From a checkpoint of a small transformer trained on Wikipedia: width 256, a variant of Adam for these matrices.
MLP neurons of a small language model. Each row is named by its layer, matrix (down: output weights) and neuron, and shows model dimensions 32-127. Each number is 128 + 24 x the weight over its row's rms, rounded and kept within 0 to 255. Numbers have three digits each. A neuron's up and down rows have the sign that makes its largest values positive.
After each neuron's rows, "fires before" lists the tokens most often just after its 100 highest values on Wikipedia text that the model never trained on.

L9.down746:115104082118146156169138103115112152090136119104112128095131127126130098118112180090091140120130161140131127164107139165121139129165093147103157169103181136104107114089116123136136106153131137151101187090147123146112159093096161111125148146156106104104132136133138166102130097087137091121
fires before: " |", "\n", ",", " h"

L4.down548:129131110173131128129143135144127131128144126133133114139118126122125128147140097129124142132131095128107255148147085109122126115158143111093128133119150122130141121104122103131124138106140119135130105127124095137123132122121136164124124128117122135117166127105151224151128110109122124138
fires before: "\n", "-"

L2.down584:155101138141103113156144109138119097092125131139120164156176118155156147141118163134152091113140096134102071084151151132165115124125129135104120118085159147126128155112112145140112137110088137155064146047108143129108127144139146140077091125131138089153114144105127115111109102147128132138
fires before: " ", "\n", " 0", " 4"

L5.down931:121099139083156148122129166131114132094123095131095102144097108092137181105130112101145150183168129154135075157134142097132115082121150157089158153150104118116077133110117130091119127105069119157163126131134113123139144112148151143149157152170121099079133165139124123104154161106094134163
fires before: " |", ")", ";", "all"

L5.down764:149157163148121122122112156123119152063114168135127143127151103097130133104105107105123159144140148118152000115114124103093150093104129143093134150150161136188136086074140122106143126111135114167102120125114125106116155137143137123107159143151084135134104146094119127126119135098114186148
fires before: "1", "0", " |", "3", "2", ";"

L18.down758:133105086118151123116090104108123132076156138153157125164113121101134149150090118135116093108169130114147075094114205134137115131101139148124142138115118171113065112190113136129103178087169103155134183175132115102125113122152130102140129110104167131110108118124172125133097127144102139140
fires before: "\n", "-"

L5.down204:174139126151120113119141122144147137117134147125139131139131105107124132148116123123133153130121139135122255149129076135115124123123146134107160129117141121137072115116107125124129127105143120130136117130110118125130128129093128166134116137113114159134159145117186255138126132122153119123
fires before: "|", "\n", "-"

L2.down270:080116156152090127103151098141090095135132132131119115126112150116157119087144119118127151139099116111126181151141101142089160088120114147103136107107157088098111135172130120112112172139138116101133094170110092143134167117140125136160131111125114207137135162137147078148136127127119124106
fires before: "\n", " The", " A"

L2.down173:094175121126136141158113133141117116144094116169112123117093118138121155127126108123131152129137117138169193060129128144116134143107068157107155125163126118117145123122150148135105095120089127134148148123174144123171140145135098141128130158132100161140151111151154116129139113143088093124
fires before: "\n"

L2.down979:152111130106128114147144113098127100162159098078110136116149133155122127099128114159090125122151122136129127123160117148125094112100126119144135135137120112168093132144131130114119122105137129095142118107156112159158088119163110118110169161102112115115178151148165173120166122139079072154
fires before: "%", " |", " m", " (", "4"

L2.down911:077146108143136097115140132129148104159151111104130132074124151139146124084139138132133146159076094153155076098141120099110146127128152151131155115126166134123133136175112098118116175128130094137108156177150138168148139147161103099185143150101149157134147115117112156171179075178125132106
fires before: "\n", "The", "A", "-", "In", "P"

L10.down850:135119128100105140126121165148142114130117101135129127101103160190114125113126122089109148099149116150095159131128146142122122106131178139137134108128113122100120098140136139165124153097136174177116112160146126133164103126122095124120124180141083124114103171157133122107169126135079123113
fires before: "\n", " of", "an"

L9.down222:155142163133121122105121126114131114161133090136116113108128142083163141114117136116158096149139080116139205095122130158134144081094113117108139082122152114117182153122130086130128115138134124144101118067154159127142108123091094122108121085151146106095132139137141199151140147150101151119
fires before: " |", ",", "ation", ".", "es", "ed"

L2.down835:125125143137139091132140133112163108104138137137137148100111156088142139113133092135143180092109122108126190145100068134129096134147095120108166140103130111117093084145146105126158108125112094118139141133163190133151140127134113158109130114149124169101177167132134112097132093113138133138
fires before: "-", "\n"

L2.down621:156110121132163109057147139112123144115108123146119147119146161154113131099110099116119147179115115168133255127115130106148122135156084111127131147089104091107141128130126121107134137133130149156163147118120152141124114119130163133131147168156113138141150161112066142091120153130124164146
fires before: "|", " |", "et", "."

L4.down4:157139140139129109131126137097144108115104107160142112137132103161096126113143134112193170144130116122126139091166107089086123166160125118100163100135102178095108113136106103152149122172082144125115146092136150115132153138112098088123093145169161117104128140154146113102112096091115138188
fires before: " |", " (", "le", "ad", "ck", " in"

L10.down492:157140158142125165112134100155127127121109157091155093134107123105121143097125137101088143103163136143151137122088131161102098136165137160106092154105164108104147146132129136119124163111175134121123141167121118114124141094093130177162126154132158167117125132181106132107153101144108113107
fires before: "\n", "in", " L"

L9.down34:113132101095142140118155081145128145127117131107124151134115139150108140119132095114146163128144123109149166117103107170126131128123111175108143137158134149151180114148114134119121160136177121103154148137160192145132144109128160124134155175137138121137136109132197154066147158177109157164
fires before: "\n", "o", "es"

L4.down380:140133122130135098149113150129128120140139144124119142163135133071138118144121098109147142108115141137123255147108132153131096130133118131116143146114147125088064112136122114168129127115138097141119135127112159126137143092140121131124126102133118152128135122124147255128128114128134125111
fires before: "|", "-"

L12.down794:121143151137086131116154099110097148143132136107109138114125116112163143151124175087127159123111121102137149136113129139090128099092183149114081131131109103113128125106073124113143113110152112150168106134141157112142157089182144119160102113103149170191137155120137138133092135123140163106
fires before: "-", "\n", "|"

L4.down60:065110124127092108142167128133079115124135123112136139091141111129139158131112129085167119150132117127150081183101169123090148121104150102082118165122120133114141117132136098131134174158147145112106146127183165156159104136135106119149156141136090138106111152135133144146132065124142098164
fires before: ":", "\n", " |", " by"

L2.down729:099132150102138130118170116110111080108091110140135089193109132141106135131110130100152147171124107141115121101098133124120136093135060128115102143149147143107122128153146131154112137113089107123146137114146117125100136134180094149139083142108123128110103077108135134138124122164105132137
fires before: "–", ")", ").", "),", " |"

L12.down262:159130122148158109097092143124122125130151097144133136121110141136134141125077109157103121155146098161085143090171106099140101133092166124114130140157137142116139111149110131173167084154141151152119157147105165141099138193153179081126139187153139130146116113096139134117113128113115118111
fires before: "\n", "-", "ese", ").", ","

L4.down932:117140154116093157147098139144101137151082117146149115094123138149120105120118089096112107180106137108149239150132164095145116105122153119119142127152157118114093110136101112128141166144115139118148142123100104091107119107171124107102105147127120122131115132145155136132146114118098159126
fires before: "\n", "-", "=", "ing", ":", " career"

L4.down301:149109110103095111117141168135114162109095122112086128130154136164166118140143122125166087152133099108134133157112149139117109137087107084104156131117124152127179122153128126158123132159159102146132121113173152125158149168101177078155152112108124124126141169165102133120138093118102179134
fires before: ":", " |", "\n", " (", " of", "=="

L10.down499:111135140128116130142122122100150182112132146095112167150128143161096154118113137185155138153138135141199188108135094074076092126133138119128110142134137111172115091143141163176121119133118131155133135091103109138104099201163118117160114129133113076136122113137108123140141102130121114135
fires before: "\n", " He", " She", " His"

L2.down61:096109165123122092125151123101144114110108118114172120099087146087127148099148098118114177109088124124133187168077101105113127142135104136147116133143131102133122099158154098140129087133115137067137133186171132148111135132136102124146129100163155137109144161151149095113166151109118141143
fires before: "-", "\n"

L2.down671:098143121149170131129160086107108141129140108139180079127136130110075131125114143096130156173115129122124069133167144143124133115160173132092065116137140126118111094129144129123090118113122145144096156128114117128119125166152109171164113147121140150135097148121150158115116143115114165144
fires before: ")", "–", ":", "),", " |", ")."

L4.down968:156146151106133102129186157134172173089130145150153106136130130150134110150128133161101125119150137133148255114137117136150144148125089109163130200168137134164086117136139109131126144103151131146137156098108101141117167135142139174113114142132158159152128129084126144153075118127124055135
fires before: "-", "\n"

L2.down321:116177135111107129112145129127131136118116131125139101132135172127103104094176096086091152138144136123140226176092104135146139102155121133129158135118113089119145085124118091117152132111128133100152115150131155154090124102157106120194137108140107079109126118174093136139123141130112135154
fires before: "|", " |", ".", "8", " ("

L11.down3:146119133155137143122149150155145114093140123097107149157175171106141093090140132131106139113068086119124072144146167140156129118142094118114153120112174090118104135135130108134138131180146163134113124118125135098182129135123129110120118138153120151131128112161122123126108129117146145113
fires before: "7", "6", "5", "8", " 6", "4"

L2.down896:181124110123125119156124154119122146104121166135107130167145120155143130122115173116171104125109126103092036127124128125152138115089112132108130113129161134114080134106105181091116122121112151166097176073138157092144120091113139124135084148128130101168104101100127126122079108129133155145
fires before: "\n", " ", " 0", " .", " 3"

L2.down224:144124131157122092101087139146155137129124104143107161139141130101169146102148129137148124120126123150172255116114137151158116138113111118096136156103125114096124114126134138115170128131115140162147112121124119126125106089107160157093121134132103137121119112137126135120110128105132175139
fires before: "|", " |", "\n"

L2.down276:142119136131110081098180096093157087158114114130153111150090154148128127150100087150170162113089155126128106082121085122144119096151124145130126139152195131120109144090135100148104101127143151103136122104152087143148163108201122166130109140110153111131109107124180146142116156140135063146
fires before: ",", ".", " |", "–", " ("

L2.down899:101071153087123140161119112128152113178124160128108144114154105096114132165133157121109109105150099150111255156158114115144131144088130146089105184123152117157104145099148145111129124115136139118142126108069142128125137156155125140101174150140121146180103145157120186145145107106124122113
fires before: " |", ",", ".", "00", " ("

L9.down910:156163180085106133124148162100136139111120067125092147113132114116135126147130168120140118130142102172121122175149130148123127137119168151100106144131138117112145105119120128110123118169106133116141095086152099167140130167130143153151119119143149152150137160107117070126090115131146131152
fires before: "\n"

L2.down370:125160153119133164112111087136176124138146131129163146075188155131139121120134126097132124187135102115122129095103090109113108132144118154096145113171151136137177131096129154136083141134139076145146169133145131132177151130151191122133109133161109111112099118142154078105161086122117163102
fires before: "\n"

L18.down548:082111101105122121140107105107150120119155127135110131137115115154192150174163128138119111177136132156160166171098136106114119113099114146138092107113118092120143113149105105133122156153141150120148201152130136082140138131130131126093159114152129132112134130092111161118126103128111130129
fires before: "ion", "ions", "ional", "ive"

L11.down590:141146148099148145178167136121173141143114140155114137140109154136138073145130128129134143189153108128092101115125129125141124133114121139130136144081094158136123104113137151142123094128083111166149111105151111153148140148096153153150130108104079123105112138101102099110118086119148162090
fires before: ".", "io", "es", ".,", "ks"

L18.down141:119126117132140143121117122120126114113155123130135113124133112156151148122112157161144138138139155110129177113140123089105145124062090118127105118129146146102110135127099118130137125127140088150107079143168141099147126165143128122145146165155098104132137172171136132118134143136068123166
fires before: "\n", " The", " It", " In"

L2.down440:098117150131094135106111137089112117170100139134114128094132133106146128111169127123132175142128136111162108132099107127115095155132096144106143113168128167109141146162152119104098116115150129148147107105164091111128132163157075135200089124109137150134081102144143099136131145143145172119
fires before: "\n", " He", " In", " The", " She", " It"

L12.down754:107126131103121129087130092107117154098111124113102111138125181138115096159142113087106174116128116123144094131160158137134119116139149134147136086122092093157116129123087132119128115122125125139126123110123156136113156163165110119138148152140107146166152120117074174104123117150128132169
fires before: "\n"

L4.down520:113095158118119112150138128134111148151183142132125122144163114089104134126127106100156091129131152110135229145126167105115119122075115174089106124145115172174132135125139135148118095126148141158104108122165140090113133135087146113084159158117148077117147126155105131104131089137150151126
fires before: "\n", ";", ":", " |"

L2.down256:143165140113145151061132143152115141208101128118154103144143142150147120113136126130157138169135130161154153116131174097114120155091123180090078117136154072164092190153134140130112164132130163151134149131125118127121135116122096122139117135103136119147156085121152155172143136122116128152
fires before: "==", "===", "=", "\n", "|", "-"

L12.down445:092117135116177090107111100129112137129132111142096122119146112153143080083106117166121180176110125140118180146114118120127092141134122165109129139155166135167134103104129119122152124136145117142133191141152145165104168103145126095162105115099145118161118127110154116138073131170103110158
fires before: ",", ".", " and", "\n", " in"

L10.down354:131161119108167134137091104069116126137129095140135140143150148160124122110126113165107137118143151147124226112140081113137149102119134160075116098128113102148122083140113129096105174150120136152165127110139116135115117123132120150143176137135129119184085118113140181142092133130087122126
fires before: "\n", " he", " In", " ", " The", " He"

L2.down536:136120162122124117094133138089135132183114118143096117072141116109097134083120074149109167107096111158151255142122106102112139124117085146094126108154136133131144123090150141111086121130146087133109142151143099096142150155135126123146114146151133127138080120148169105136137144116165162146
fires before: "\n", " The", " In", " He"

L2.down117:163108141120117134116104136143120123134139145117153130156133111127097122132104136130141194113117121101114192175096100149126116129112110126117164109127146134094055135100127105122139117152110108138106179174127122104122142144122133164144120134143117152101122120143107238124128159105124066124
fires before: "\n", "-"

L2.down687:145144129130128128098116193129115135121104127131108128102140142161122112125118140120121136141157136152098255129147143146148121149170162119092145123086130132102114130116123114147110110112148134255121170154163182113117096131156132138145110164135129113136144117128111152140117113153132130154
fires before: "|", " |", ".", ",", " ("

L18.down759:169122136148117127113151150135157135121138124123127144170143116091153120150167153104150102102126170108137125128100146136120108095098139149124058126106142144138127083145111129129133127094119134129108105132142106120119133156154113117169140116086095072118138108126098114185153122091119093079
fires before: "\n", "The", "-"

L18.down868:107119113144155136125119135139104107113167118145139119094144190121138127130095136150143158093107099123124182109147117131138150104147103126130112131151144141121165129117152138113115149151104131090141129128084121127175125110103105114117133153172137129108120158103131145126196025114127127156
fires before: "y", "ic", "ics", "ical", "a"

L5.down55:149151119074137120147143084148133120118128143129100160146128111132153128152152132159114179082074116165111120144150126107121091148172113137152192151098147119127122147149137117110112137134129098104147137147141128091126148112134163139116147151121103158127156145095130086158132188146157166134
fires before: ".", "7", "9", "4", "8", "6"

L4.down460:120159152083167122120122122220135132121108155161156137131116115126167163141098127134179111131127143133133163137100152131111127101126147121110084136098148117130124133120137163158163086133153114156126142161160121116130137075127143133156126152128123126120120105110109110188123137138146120135
fires before: "\n", "ing", " |"

L2.down365:116141153161131101097122118121154101143106114132137118133112114137114128163125123114134139135139137091105176117154161153132095121110134138125119117078122128142129130125148152112152169130075146095123091165113072154131117111138101122135150138100096180166180151111096167159129133114130087110
fires before: "\n", " ", " 7", " 1", " 5"

L18.down776:108120141125129125132141105163090104136144128128120081119108144112158131119155137108108134131128167109122185115147110128132118137104136142127158108127090124105130108122093134118108147085165126155060087143118159120128106155116168100097118151143122096152124136154085140082114081149124151077
fires before: " |", "er", "\n", "ers", "ial"

L12.down589:146110112113111123157136120176125129112110129152162132123198124157104130153109124123083119159134121142115164147128134095120136120141160162138109094116094160148148130157134133159140094147135163145116126133155128119131093144128090138193097161117142135118153123118117103119124133101118169132
fires before: "\n"

L9.down320:179121103102128089101116122129136120107134128120125106142149127131152122162131102143120073129117158159125199131142131099130138091108181134117109126130156139137095094122103078116142157074098112110113139138134129138109142112148142149077122165146157120137131164141092110132133153111129113154
fires before: ",", " |", ".", " and", ";", "\n"

L2.down33:098118169153118108119143070090157143111115108091139132120115120089124156110140109110117188114101134162168177159100107146112122142130098152167163135120114091105096095159158106134134085109132122128132111163137130135128139099099147151126129120171148167095137179151156067073127147120101130139
fires before: "-", "\n"

L2.down946:153158125092119096161078122117146115135133112142148110123159119125161117096144173130128115129080146136132177125154181108122104120075079121144109123106101076114115116160119149127148078119143123148099119118131142131132125100111126142127127129140048155113139110160143070114108126138125227156
fires before: "l", "fter", "s", "r", "overnment", "t"

L2.down1004:097109174150140087129133110090124149094154104100107129077122175105166158121125101089162171121141095144138142135119146135129104154161120124127141106101111095102128087198144119141141081107125116122105128131097161160092143111161138113101137130141147145095150177125124081093138082149124146088
fires before: "-", "\n", " -"

L18.down101:151095153165157114154147144157135101132135136142127107114121140096105157103123114133122147169114161161121221145176109159126148115173117176119118119101115128118103096111138091132116134159106116151114111116127111162123092123141092143114079119168121111137083134122111139084109174105146146119
fires before: "ial", "y", "ially", "en", "er", "if"

L4.down962:111107122126148107091149126160153124116116172134135132132111126103126120099124080131134089146106128124134139117159132131121062117153105101120137084117115083140095138104130109130135115130162113184105106186126103094118104122090126125118119150086133155121113086111143164129172117209125131120
fires before: " |", "al", " (", " T"

L11.down127:173131147124138118125093116094134164145135146153093089117133114109112141124157151137164105119097052105081150097112079150118110116143134118115125087117124122104126134134142117119095112137132122138146129138096141160133115110135078143138105140138142090122122118075135123175119105144093134087
fires before: ",", " |"

L2.down591:157128172135167110103094138149117119101156147120143142144114089120143133122122117122142081148131148116115133164136136147141095140158171101123098117134169188143095104125122148130092085140121155141132102131131110144090128109124162142102131191137139115149163111072134123116122115118146180133
fires before: ".", " |", ":", "20", "H", "G"

L2.down683:119100128137106118157126127094165137123142118141141126156124121133111092153152139112137114087118154123149235149113104114154167136104143120115108124133164144197137118105125143114161159122107147105148114083100147152139117168121196139129123144125123143143184119089154100120109147102133143169
fires before: ",", ".", "s", " to", " and"

L18.down456:108116120142125131163161139122151108118127137156116127088108126149120153180138090129092093176144092112119151153111172139157136127166141118158119140098188142087120179143095159123113167132153149147138126116135160158121146141119169147134113152105099131126122144120125137140140094161152117121
fires before: " |", "\n", " ("

L2.down81:159160161140133133106094134142157104097137114110125124124148141126132119116145134120165149129098174136141094122130097089114149125097149159140104139125077128163160134114083162114137101163127137123126137091100145154136105113127140106140124116181113183141112104145149072157180088101086110164
fires before: ".", "l", "fter", "is", "s", "t"

L18.down318:153143125165175135111119129151140085113152096133093129148114136126189101141142181123153096168145137130112116114099097101071130129117127103127095123117079058089132149085122157132172149123119138100106132111120118130136134113126156104149175147123070102155151134116143095150108114133148107152
fires before: "\n"

L4.down872:105150147138132118126142144118128147165130100112120091174160153145108131120080107146112129131110128141143137137105089103144151170119119187159135186124155099121147119135129157157147074092145139135104157128180141176147138131130121167127123106103140121149140072138099127120126162151143134161
fires before: "\n", ")", " (", "-", ":", " the"

L9.down534:132166114149112137164116098079154141139108125101113130176171138073113092148087140160080159118113155115108180133101131132126142140142131159097157101109160121118132124139150149143118126118143110175143130136133171171098099129125118163130141147105123117143157181119168136167151132153104166142
fires before: "\n", " The", " In", " He", " It"

L12.down421:133130123165106120118102113115144110138146130111138131189132105066123105142064111135165117142147125160159106076125104064123154152163144117142125130100156140112107116099137135139120105179123103095086140168107136139146135171161089075136143122099170124181111128146140112137113122092113123127
fires before: "-", "\n", "|", "A", "==="

L4.down416:154148147083170128136137134121132118146134074121139096108117150158132142142097133105105147132125171118147113121181184081099142118144154130141145122129138134156167129148122096121162127068141127146158179130145163146131156128118129096125145137137146065114120097138173155104123168147090135116
fires before: ",", ".", "–", ")", " |"

L2.down186:101124125144143108093111100137161123126093113141135118105118109103164116096106086140130158111102105099117204121129085187088131128167147127128113150055116133138159113114159106154095126130116087120139082199112070150148129137143105132159151131094102178129085134135133173145123122131077111104
fires before: "\n", "-", " ", " 1", " 7"

L2.down327:144123130129121095102169118097161100138100098156184102163124158148118130146098131125190143138120133128133162083125107112118125089153132146114090140156153098113089143103144116149119101129126131133124131105120088134133155111211135162117117143104140081125113067129176174151115154144158072161
fires before: " |", ",", "–", ".", ")", " ("

L18.down81:122117111144132138127068117141132129154166139106150120124113131154112087080119111142129145137108132136172144141094127143128140116133120140116128097178135165079120142145094165106109148093111124131131138134134134143144164141146157117076139139184132137130108104128173101131135107169175131150
fires before: "\n", "y", "us"

L10.down762:137193140152133125129135151143170142103127129115125148187098149118140125134116143104128118112113131146151070124135169149123160099092139127111096112103101128107110105155116124124139156157094145103113118145104133107164144114141133163146154110155103161129114131133151103203143155171127129162
fires before: "–", " |", " ", "a", " 2"

L11.down80:118100149087138111112119112118164159136073130129084106098164093142141120136124194113108133110124117107129075153131104186109139110135156140147161123169119090143125163114113129131153174152129124137118149094154128086119133155165111106129115155110145083114091114082137147129110108125118152121
fires before: "\n"

L2.down399:132101101141119134144112128096136146113084135106120143168123083141114121127151133147119159096117119116104003134138182148124123125116149119123136156156119099128043130144116139104120153133120112112154141122132091128140093124128097166152122137116136164159125132109127129148094137122121154164
fires before: "\n", "-"

L4.down195:090171108147139124111177130156114125127151106126071142142093153054153141068083111154123097137153132131108124135119139118119145102130152180102078116129085112126142114139119102096111131129095161169154118180117160145200127120165143093157092122133136142106135122123149158135125127132103120125
fires before: ",", ".", " |", ":", "–"

L10.down611:120136112133120158133121122127159165136151134113127090113151133124125123134104129123097147112088137120138239164121096119116150102103116142101124086113133135108105133149110107122103113119164146135094144124139135126127142151135104138159128156136103138117138126138128186127147155122116139159
fires before: "\n", " He", " The", " It", " In"

L2.down225:122140096118181106114120099125132143106152098089100138129093152162127135144134116132114121130143087148140148117097138110141134137090066109166119164140082066126124101136126115142127134129131133149208113106127132138141111114115150144126130157098191116128120108145143138126074137146095127173
fires before: ")", ".", " |", "–", "4"

L2.down596:182121080154151121111095120130172165120127141135119135176100055159149101129110139159118088122114152142133131139143144111138131168099128124106146139086127122152083115155077123089098119160097114142073134150136083140149139103136119151117090165141144110115144110131118135142092145124128128123
fires before: "\n", "%", " |", " (", " ."

L9.down475:138118140143119098124172063151154122112131095107126162114161123133136142143144113118125137141110116125149137152104118123124171145144145091101130088151144153107091118153129161115183101133123106106136100131100143114136132137158123110150136116158127115150139157120146113101116093119150154183
fires before: " |", ".", "b"

L4.down758:145161128099144127103125105138179131125149130106137130140109109127137179118121113088129088148166158125163095154112119135121106147147149088073114160168152117147107143143119121133119097117110126170119147085126098120112098146110157164067110124154119115114156118106099168093112123099140161098
fires before: ";", "7", ")"

L10.down548:149184141149163138109113116115108133089157104130096144126124125146095140149132160135112117115095137125132130150121127075125102181111159107108129108162140114142142126148167107092148145142128101117140114137086107117136149181137074084099143150162092147146151114149120080158122150160141151187
fires before: ".", " |", "led", ":", " \""

L4.down707:138094158110116088166178178111143111166118104116131121192143139165099116117127108110142096100143111130137137105129112129140130139147168147091090171139145121139148129142147136136174109130152112172097101110160086125153159124154154098119099158090141126145124122143125168152116152095165132126
fires before: ",", ".", "\n"

L10.down687:142147149124115123118157115131100136140107124125131149153146150090098084128140113124110130128114131136135181123129104178108162141165135107111147123160104113132149171152110122161125122134163133160155115131115134115139136130106099170135138172117145153106144164095135123116106086139122104148
fires before: "\n"

L10.down397:141149126135096125118101133117177112150137129128137108147138126137142122117074102141107157145126158140151238156113111123134160079091137159106118111146121128117080160123128128142123118144103114156121132143126121114113151135126111124148184094122109114133134112163154187122147139122115132119
fires before: "==", "\n", "===", "The", " The", "In"

L2.down901:080109136122112133125129127094103108120141112129133141081088140079130153123143085136119198126111122121127159111084079119087132129133128124140131155129098078150089166112135119121112131110177124125111135140167134133128172130155110126157174122173134109159122157158138130090092152095114103149
fires before: "-", "\n"

L18.down970:138101110117124093089115114120111090117140108102126100082152148138151118109112119121092144117127094194095106075119143143077159172145143074100159113093145144114173105130108129101132173114099113161121153114103093088134123138094132143169112168149144132134146104110129159143114126161145087109
fires before: ":", "in"

L4.down1007:114153115096117113085163135120108118153153132130104143145111153068154124082135142180158093151136101189122120136126149137127094094098134100093118134114066106152153136136170129109099139136108135143140117133142135130142141109087117110117128164097132154162149110130149091111123121174117123100
fires before: " |", ";", "up", " (", "00"

L4.down760:175122117155101120123141154161131103111144100130146126123124106116133117145134125139122134126135113140109255127140065161123165117137150128102127144125146145111063123078104125151098151142119148143131119130116135129122137137116139152109130151109156147129122144118153255167133092115126097131
fires before: "\n", "|", "-"

L11.down1001:097107144206103137103104085136123126114115126100155123125106180139149125101087118130129083077100146095114186138086067112094164165124131112112114130156134112158166113098127116136152125119120092133070150111166117128128156105139172129078137122103158176151137176176136117098114147151122083183
fires before: "\n", " (", " is", " g"

L2.down180:133120118154128130128185113114110075158106137120114148148139150101102144163103139147153094140148114140128096128099140150160130121193170106111114148103149142107119095127153107121116099130116153125119145178137122120146149132154089144123148133112114111123099098165108136117104127146129143117
fires before: ",", ":", " |", "–", " –", "\n"

L4.down665:146149120135111109124138121131155141144137134147139146146119101082115120137101115120131139152169121091127255157124111116109109118152117094142148154114114142123091129085129106190140165127123151137131113105121116148142148148116160152135105160175141154154166121096116177126081132107122098118
fires before: "-", "\n", "ip", "|", " 0", "i"

L2.down91:120112179125119165114144145116135120138134108116127144112111121114116106121118076140156141106124134127096255156101071163130122134123159125083117122118126133171127140090120096154092117131089098120106121104156163126117092127121137116118111137165143173134153129088143138091097115108143102142
fires before: "\n", "-"

L18.down466:123102113106134129133086129141140119105128134121115114155187102182083114100116139154138120149040133125126106120142129109142146121141172153136141070143115128162091135124118125137090128130097115173155201113116171103121168121146121115124119121123122144103114151111115181107127108139094156093
fires before: ":"